python train.py --intermediate_size=960 --norm="rmsnorm" --norm_eps=1e-05 --attn_scale=0.177 --tie_word_embeddings=false --init_std_o=0.0231 --init_std_down=0.0 --lr_mult_up=0.627 --lr_head=0.00511 --warmup_steps=200 --final_lr_fraction=0.02 --train_tokens=377400000 --max_steps=6347
MLP neurons of a small language model. Each row is named by its layer, matrix (up: input weights) and neuron, and shows model dimensions 0-95. Each number is 50 + 10 x the weight over its row's rms, rounded and kept within 0 to 99.
After each neuron's rows, "fires on" lists the tokens most often at its 100 highest values on Wikipedia text that the model never trained on.

L3.up905:41 54 64 59 61 47 45 47 48 48 51 49 43 56 54 36 50 49 24 52 36 53 45 75 50 46 62 42 50 59 55 52 49 63 37 46 66 54 47 63 53 52 38 40 55 52 42 61 59 70 65 34 74 73 54 58 52 42 44 42 51 34 45 35 47 45 55 57 51 62 45 51 39 33 57 50 42 56 42 52 31 54 48 60 32 46 61 34 34 57 46 33 52 44 48 46
fires on: " of", "ic", "ia", "th", "c"

L5.up239:53 50 66 39 39 40 49 77 58 57 79 50 45 57 67 40 45 59 26 61 45 70 58 52 36 42 70 57 43 44 61 53 57 54 50 40 54 69 56 52 58 47 54 48 47 36 46 55 53 46 60 44 49 56 61 56 23 31 62 46 55 45 40 60 41 42 33 52 49 54 57 57 58 44 63 38 46 50 46 24 43 49 68 43 45 61 41 55 51 42 49 67 65 27 43 45
fires on: "I", " I", " at", "p", "te", "h"

L3.up958:36 47 49 50 40 46 65 63 62 42 57 51 57 70 38 64 48 53 55 53 51 54 52 42 59 64 68 38 55 30 52 55 48 53 49 48 51 52 45 40 33 47 60 58 48 53 49 53 34 55 62 59 32 48 53 36 69 44 31 45 45 44 46 41 48 67 49 70 46 45 62 41 46 53 54 55 54 50 51 40 44 50 60 44 74 37 43 68 61 49 54 47 61 47 59 54
fires on: "s", " record", "er", "e", " on", "9"

L3.up56:38 44 55 53 61 41 50 58 44 34 36 52 58 46 44 51 38 70 42 61 57 43 47 53 36 44 44 67 67 57 43 59 27 44 62 51 40 54 46 67 50 40 55 56 49 50 50 58 51 41 59 42 40 46 27 65 58 63 48 50 70 60 56 56 53 70 50 37 47 52 58 41 28 50 56 35 47 50 52 38 55 58 64 49 69 46 43 61 51 62 62 47 73 61 45 58
fires on: "o", "na", ".", "a", " to", "d"

L3.up744:50 56 42 46 49 66 58 52 47 33 68 42 36 68 49 50 47 46 42 61 55 43 48 48 51 63 40 46 56 39 39 55 52 37 45 59 45 63 59 55 48 46 47 61 39 49 49 46 45 54 48 56 41 40 53 59 55 31 55 53 40 55 43 42 38 31 45 51 64 49 46 63 66 40 50 34 49 47 57 41 40 65 57 48 38 52 44 47 48 33 62 60 53 42 33 46
fires on: "e", "1", "p", "5", "s", "ing"

L3.up516:31 41 45 28 65 55 54 57 48 52 78 48 62 66 39 53 59 39 42 47 61 47 43 41 42 49 43 60 47 33 49 68 42 42 33 54 65 40 45 47 47 49 48 50 45 42 53 50 48 50 46 45 54 64 34 50 51 51 37 42 54 34 41 46 45 34 56 52 53 44 57 50 60 49 35 37 42 47 66 47 60 53 46 44 51 63 37 58 48 47 62 43 64 39 45 38
fires on: ":", "s", "weight", "d", "h"

L2.up357:56 62 43 51 54 50 65 43 43 72 33 46 27 41 44 48 49 42 52 47 59 44 44 44 37 42 57 67 43 44 55 41 39 58 55 42 63 47 48 56 60 61 69 56 61 68 51 55 57 51 42 36 60 50 41 59 46 87 54 52 36 40 53 64 50 42 56 62 46 56 34 42 56 40 68 52 47 46 66 67 49 67 42 44 47 54 61 49 41 50 54 36 53 34 66 70
fires on: "ut", "lu", "ant", "ly", "bit", "ir"

L8.up97:58 49 44 55 58 54 40 54 46 36 28 53 54 58 67 65 40 42 50 62 53 26 44 54 62 61 55 55 35 48 41 53 57 39 54 50 44 60 52 51 50 52 56 44 38 43 40 56 51 46 47 54 31 48 65 59 28 41 48 62 52 69 43 46 41 57 66 54 43 47 40 67 55 51 44 51 61 53 35 56 43 49 57 55 56 78 37 48 46 61 52 63 48 45 47 61
fires on: " ", "-"

L8.up832:50 55 30 51 59 42 53 46 32 64 53 40 31 58 50 53 47 61 51 52 47 32 56 53 49 48 42 45 63 52 45 50 49 43 45 51 38 53 48 53 52 55 47 51 26 29 52 47 44 47 56 55 41 48 50 57 44 47 53 62 58 55 48 56 50 55 55 47 60 51 54 64 55 49 47 43 35 43 18 53 60 48 60 38 56 65 48 49 43 39 56 51 29 52 66 49
fires on: ","

L2.up598:64 54 35 65 54 55 58 28 41 67 36 52 55 57 59 62 19 51 51 43 56 37 40 64 54 37 40 55 37 50 49 61 65 22 53 46 56 56 52 59 49 43 57 55 38 40 49 43 56 43 52 67 39 64 44 55 49 46 46 47 28 55 33 48 54 69 63 41 32 62 77 39 43 51 41 59 36 45 45 59 44 43 49 70 54 48 78 47 44 50 47 58 53 38 47 55
fires on: "-", " inter", "vers", "ctor", "ol", "mer"

L3.up580:69 51 39 61 71 43 45 45 53 39 26 40 63 50 41 56 38 53 56 42 38 56 60 58 76 41 57 54 49 52 67 58 49 49 49 44 44 54 49 52 44 34 56 47 61 43 46 44 53 55 47 49 47 52 43 67 31 26 18 35 48 51 50 74 41 54 42 51 47 59 55 53 55 48 76 47 43 19 52 55 48 42 60 32 40 55 48 52 52 41 60 47 44 59 55 67
fires on: ":", "L", " Mag", " Go"

L3.up649:45 49 43 57 54 50 58 75 71 36 57 51 56 43 33 48 57 49 54 62 26 71 41 43 44 50 52 46 34 46 36 58 38 62 46 53 33 64 45 50 45 39 59 52 57 35 46 61 48 55 43 40 36 50 38 33 60 54 50 42 55 41 46 64 62 55 49 59 41 51 44 36 61 56 39 58 54 56 55 40 41 41 49 47 47 37 33 45 57 52 47 40 49 65 58 62
fires on: "s", " of", "y", "er", " Is", "ing"

L9.up327:52 44 57 39 55 46 56 47 42 52 59 52 47 57 46 58 27 45 49 54 67 32 36 59 35 73 61 54 54 40 52 59 48 34 57 52 60 73 44 53 47 44 53 44 61 70 45 59 52 51 40 71 44 43 41 57 40 51 46 57 59 28 43 52 36 54 40 64 52 40 65 46 47 47 51 51 65 50 46 50 55 53 46 48 52 55 47 30 51 47 52 35 52 41 41 55
fires on: " ", "-", " the"

L9.up578:35 46 43 58 47 54 54 47 28 43 64 43 23 57 47 40 41 51 43 69 47 33 38 59 61 47 65 58 52 53 61 20 42 57 38 36 51 63 55 55 30 48 64 51 50 50 51 52 54 60 42 54 43 48 47 53 49 51 44 55 55 40 52 59 55 50 41 57 48 52 50 56 64 57 48 26 39 54 50 48 41 58 54 54 62 38 65 50 60 65 52 32 66 67 56 61
fires on: " August", " April", " December", " September", " May", " March"

L3.up484:47 48 36 62 59 60 52 50 47 30 52 38 70 53 61 47 53 30 29 50 66 38 49 58 52 55 45 53 27 47 37 57 49 49 56 45 45 71 54 54 55 43 35 46 48 55 61 58 45 61 56 58 64 64 65 41 60 46 56 47 44 51 55 48 36 37 50 70 53 53 47 64 78 45 54 37 69 60 56 47 45 54 37 43 37 58 59 57 45 35 43 41 49 50 42 47
fires on: "s", ",", "ir"

L5.up700:46 51 47 47 39 54 52 47 48 52 40 56 45 62 43 63 50 56 56 66 68 45 59 46 32 32 53 56 70 44 38 64 62 50 40 56 46 34 53 50 46 58 60 55 70 49 59 59 41 50 45 36 43 66 48 45 37 42 56 55 51 45 38 41 52 33 61 48 55 46 49 49 61 55 48 51 59 41 40 35 51 50 55 51 80 43 48 48 62 61 74 59 60 31 50 48
fires on: " that", ":", " Time", "out", "able"

L2.up767:61 56 53 45 47 51 48 48 24 48 37 33 45 34 62 64 49 49 43 41 45 51 62 33 61 39 46 64 58 48 49 52 51 55 45 57 41 54 53 36 59 53 65 39 56 56 42 48 48 51 44 42 45 60 42 60 52 49 55 55 27 37 42 53 39 41 57 46 26 53 46 42 66 39 46 47 53 54 41 64 42 47 48 17 39 46 50 59 43 36 47 28 45 53 22 59
fires on: "ir", "n", "ant", "an", "ri"

L3.up611:59 64 54 60 53 34 49 60 29 52 56 47 71 46 59 52 47 51 50 39 49 67 37 57 61 36 47 68 46 42 47 41 61 42 47 58 35 56 49 47 51 64 65 31 54 65 55 51 62 60 57 52 57 49 50 48 51 44 22 59 44 54 57 56 58 35 62 51 29 39 26 46 53 47 37 49 62 53 49 59 65 55 62 70 35 51 57 55 71 40 37 38 53 43 41 49
fires on: "===", " ==", "s", "====", " ==="

L3.up166:41 36 57 50 65 55 84 60 38 64 60 52 53 67 43 46 55 63 55 65 60 67 41 50 32 72 58 50 46 51 35 44 57 45 64 74 51 54 42 45 63 61 49 57 33 44 53 48 59 52 49 44 60 37 52 53 52 40 60 59 49 48 49 57 50 37 69 56 71 59 45 69 48 48 58 54 43 40 53 52 48 48 52 59 45 49 47 47 53 46 48 44 34 48 39 66
fires on: "e", " cultural", "pra", " political", " volleyball"

L3.up842:55 40 49 46 52 63 49 30 65 60 53 44 57 56 30 41 34 47 47 59 62 57 48 33 53 61 69 72 64 46 46 60 61 36 36 50 33 51 45 60 45 49 40 57 37 61 41 59 48 61 53 59 50 50 39 61 42 50 60 32 53 53 38 49 54 57 64 48 55 62 58 38 44 53 35 58 36 49 46 43 58 36 42 55 67 49 63 49 40 36 37 46 50 53 58 53
fires on: ","

L9.up651:61 47 43 54 55 38 51 25 59 46 59 58 44 55 53 53 61 57 59 44 38 39 42 58 39 69 47 74 45 46 38 45 61 54 36 50 41 49 62 70 46 52 40 45 40 73 58 57 29 41 66 44 41 32 47 32 43 52 56 51 37 55 57 41 49 62 39 33 38 69 33 38 35 53 46 54 46 34 58 35 48 53 60 47 43 52 50 50 60 60 57 42 30 70 57 46
fires on: ",", ".", " and", " &", "2", "7"

L5.up953:33 44 49 38 51 63 60 59 55 48 39 61 46 51 38 50 38 65 47 52 52 33 46 60 53 62 45 52 48 46 56 51 28 43 57 78 43 52 64 43 64 47 61 50 67 65 65 63 39 53 59 38 39 63 56 40 51 50 61 62 59 47 37 50 46 77 44 44 49 54 62 56 47 44 36 39 60 41 51 35 41 50 48 50 44 48 41 50 40 55 47 49 52 54 43 41
fires on: "na", "ga", " war", " War", " M"

L5.up292:62 52 35 62 49 56 42 59 53 36 59 41 43 38 46 49 63 59 39 48 43 57 40 56 47 51 55 44 48 69 51 28 62 50 59 52 46 51 66 43 46 57 59 44 46 64 49 64 44 26 42 66 54 58 36 41 48 40 46 65 44 35 55 43 69 40 41 64 35 41 41 45 47 44 44 72 42 72 58 53 53 48 51 42 54 49 45 58 68 40 48 56 42 59 54 40
fires on: " =", " ===", " ==", " listing"

L8.up818:52 40 52 47 62 58 38 55 55 62 40 50 62 42 32 57 53 52 57 58 48 58 61 50 37 45 30 48 59 55 40 48 60 45 60 55 40 66 49 59 39 46 66 62 43 56 47 50 58 66 65 46 40 58 58 55 46 43 54 42 46 50 40 51 38 53 46 41 53 45 40 41 47 58 51 55 62 55 44 45 82 45 44 65 72 25 53 42 58 41 57 52 56 47 47 62
fires on: " that", ":", ".", " to", " which"

L9.up387:54 47 49 61 56 54 55 57 50 66 55 55 41 53 41 43 40 46 48 11 58 40 42 66 43 55 52 63 59 53 34 55 65 45 49 41 27 51 56 61 58 49 51 59 40 60 43 73 37 59 56 62 44 56 52 55 41 43 45 46 64 52 41 53 51 47 42 48 44 44 44 55 45 50 46 45 47 49 51 40 69 53 68 47 56 61 62 44 54 48 49 66 49 47 50 44
fires on: ",", "7"

L2.up837:55 69 59 60 53 34 36 49 48 62 36 54 52 37 70 68 31 38 56 46 62 52 51 38 53 51 45 42 45 43 35 47 31 48 44 37 55 73 59 59 42 61 49 34 52 29 41 44 61 54 52 47 50 61 43 90 42 59 41 56 41 59 48 42 42 59 52 35 33 45 55 56 40 38 38 55 37 41 47 30 57 60 53 48 51 67 50 39 42 37 68 45 44 55 54 63
fires on: " of", " with", "cover", " renamed", " adapt", "-"

L2.up356:35 61 43 50 47 59 54 52 54 44 50 34 52 54 57 54 38 60 52 63 38 39 42 56 53 50 66 40 54 53 55 63 56 58 47 59 63 68 29 51 53 44 48 56 58 40 52 49 40 58 40 65 43 40 44 54 50 60 29 58 47 58 50 52 45 58 48 69 63 43 56 42 47 44 66 56 46 40 58 52 42 52 47 56 57 70 44 38 37 61 76 35 43 53 39 51
fires on: " of", " mi", "-", "pil", ".", "Ar"

L3.up50:59 59 53 41 49 48 57 63 44 48 42 47 53 59 53 50 42 36 45 58 46 54 47 72 44 52 69 54 55 23 53 61 49 44 43 61 50 53 41 54 59 56 61 32 55 44 49 55 55 52 53 44 36 48 40 70 27 56 59 51 50 65 53 40 43 54 32 43 44 40 64 52 54 34 29 44 46 53 42 44 58 43 30 58 69 49 29 30 41 71 49 60 57 44 44 53
fires on: " back", "-", " mid", " week"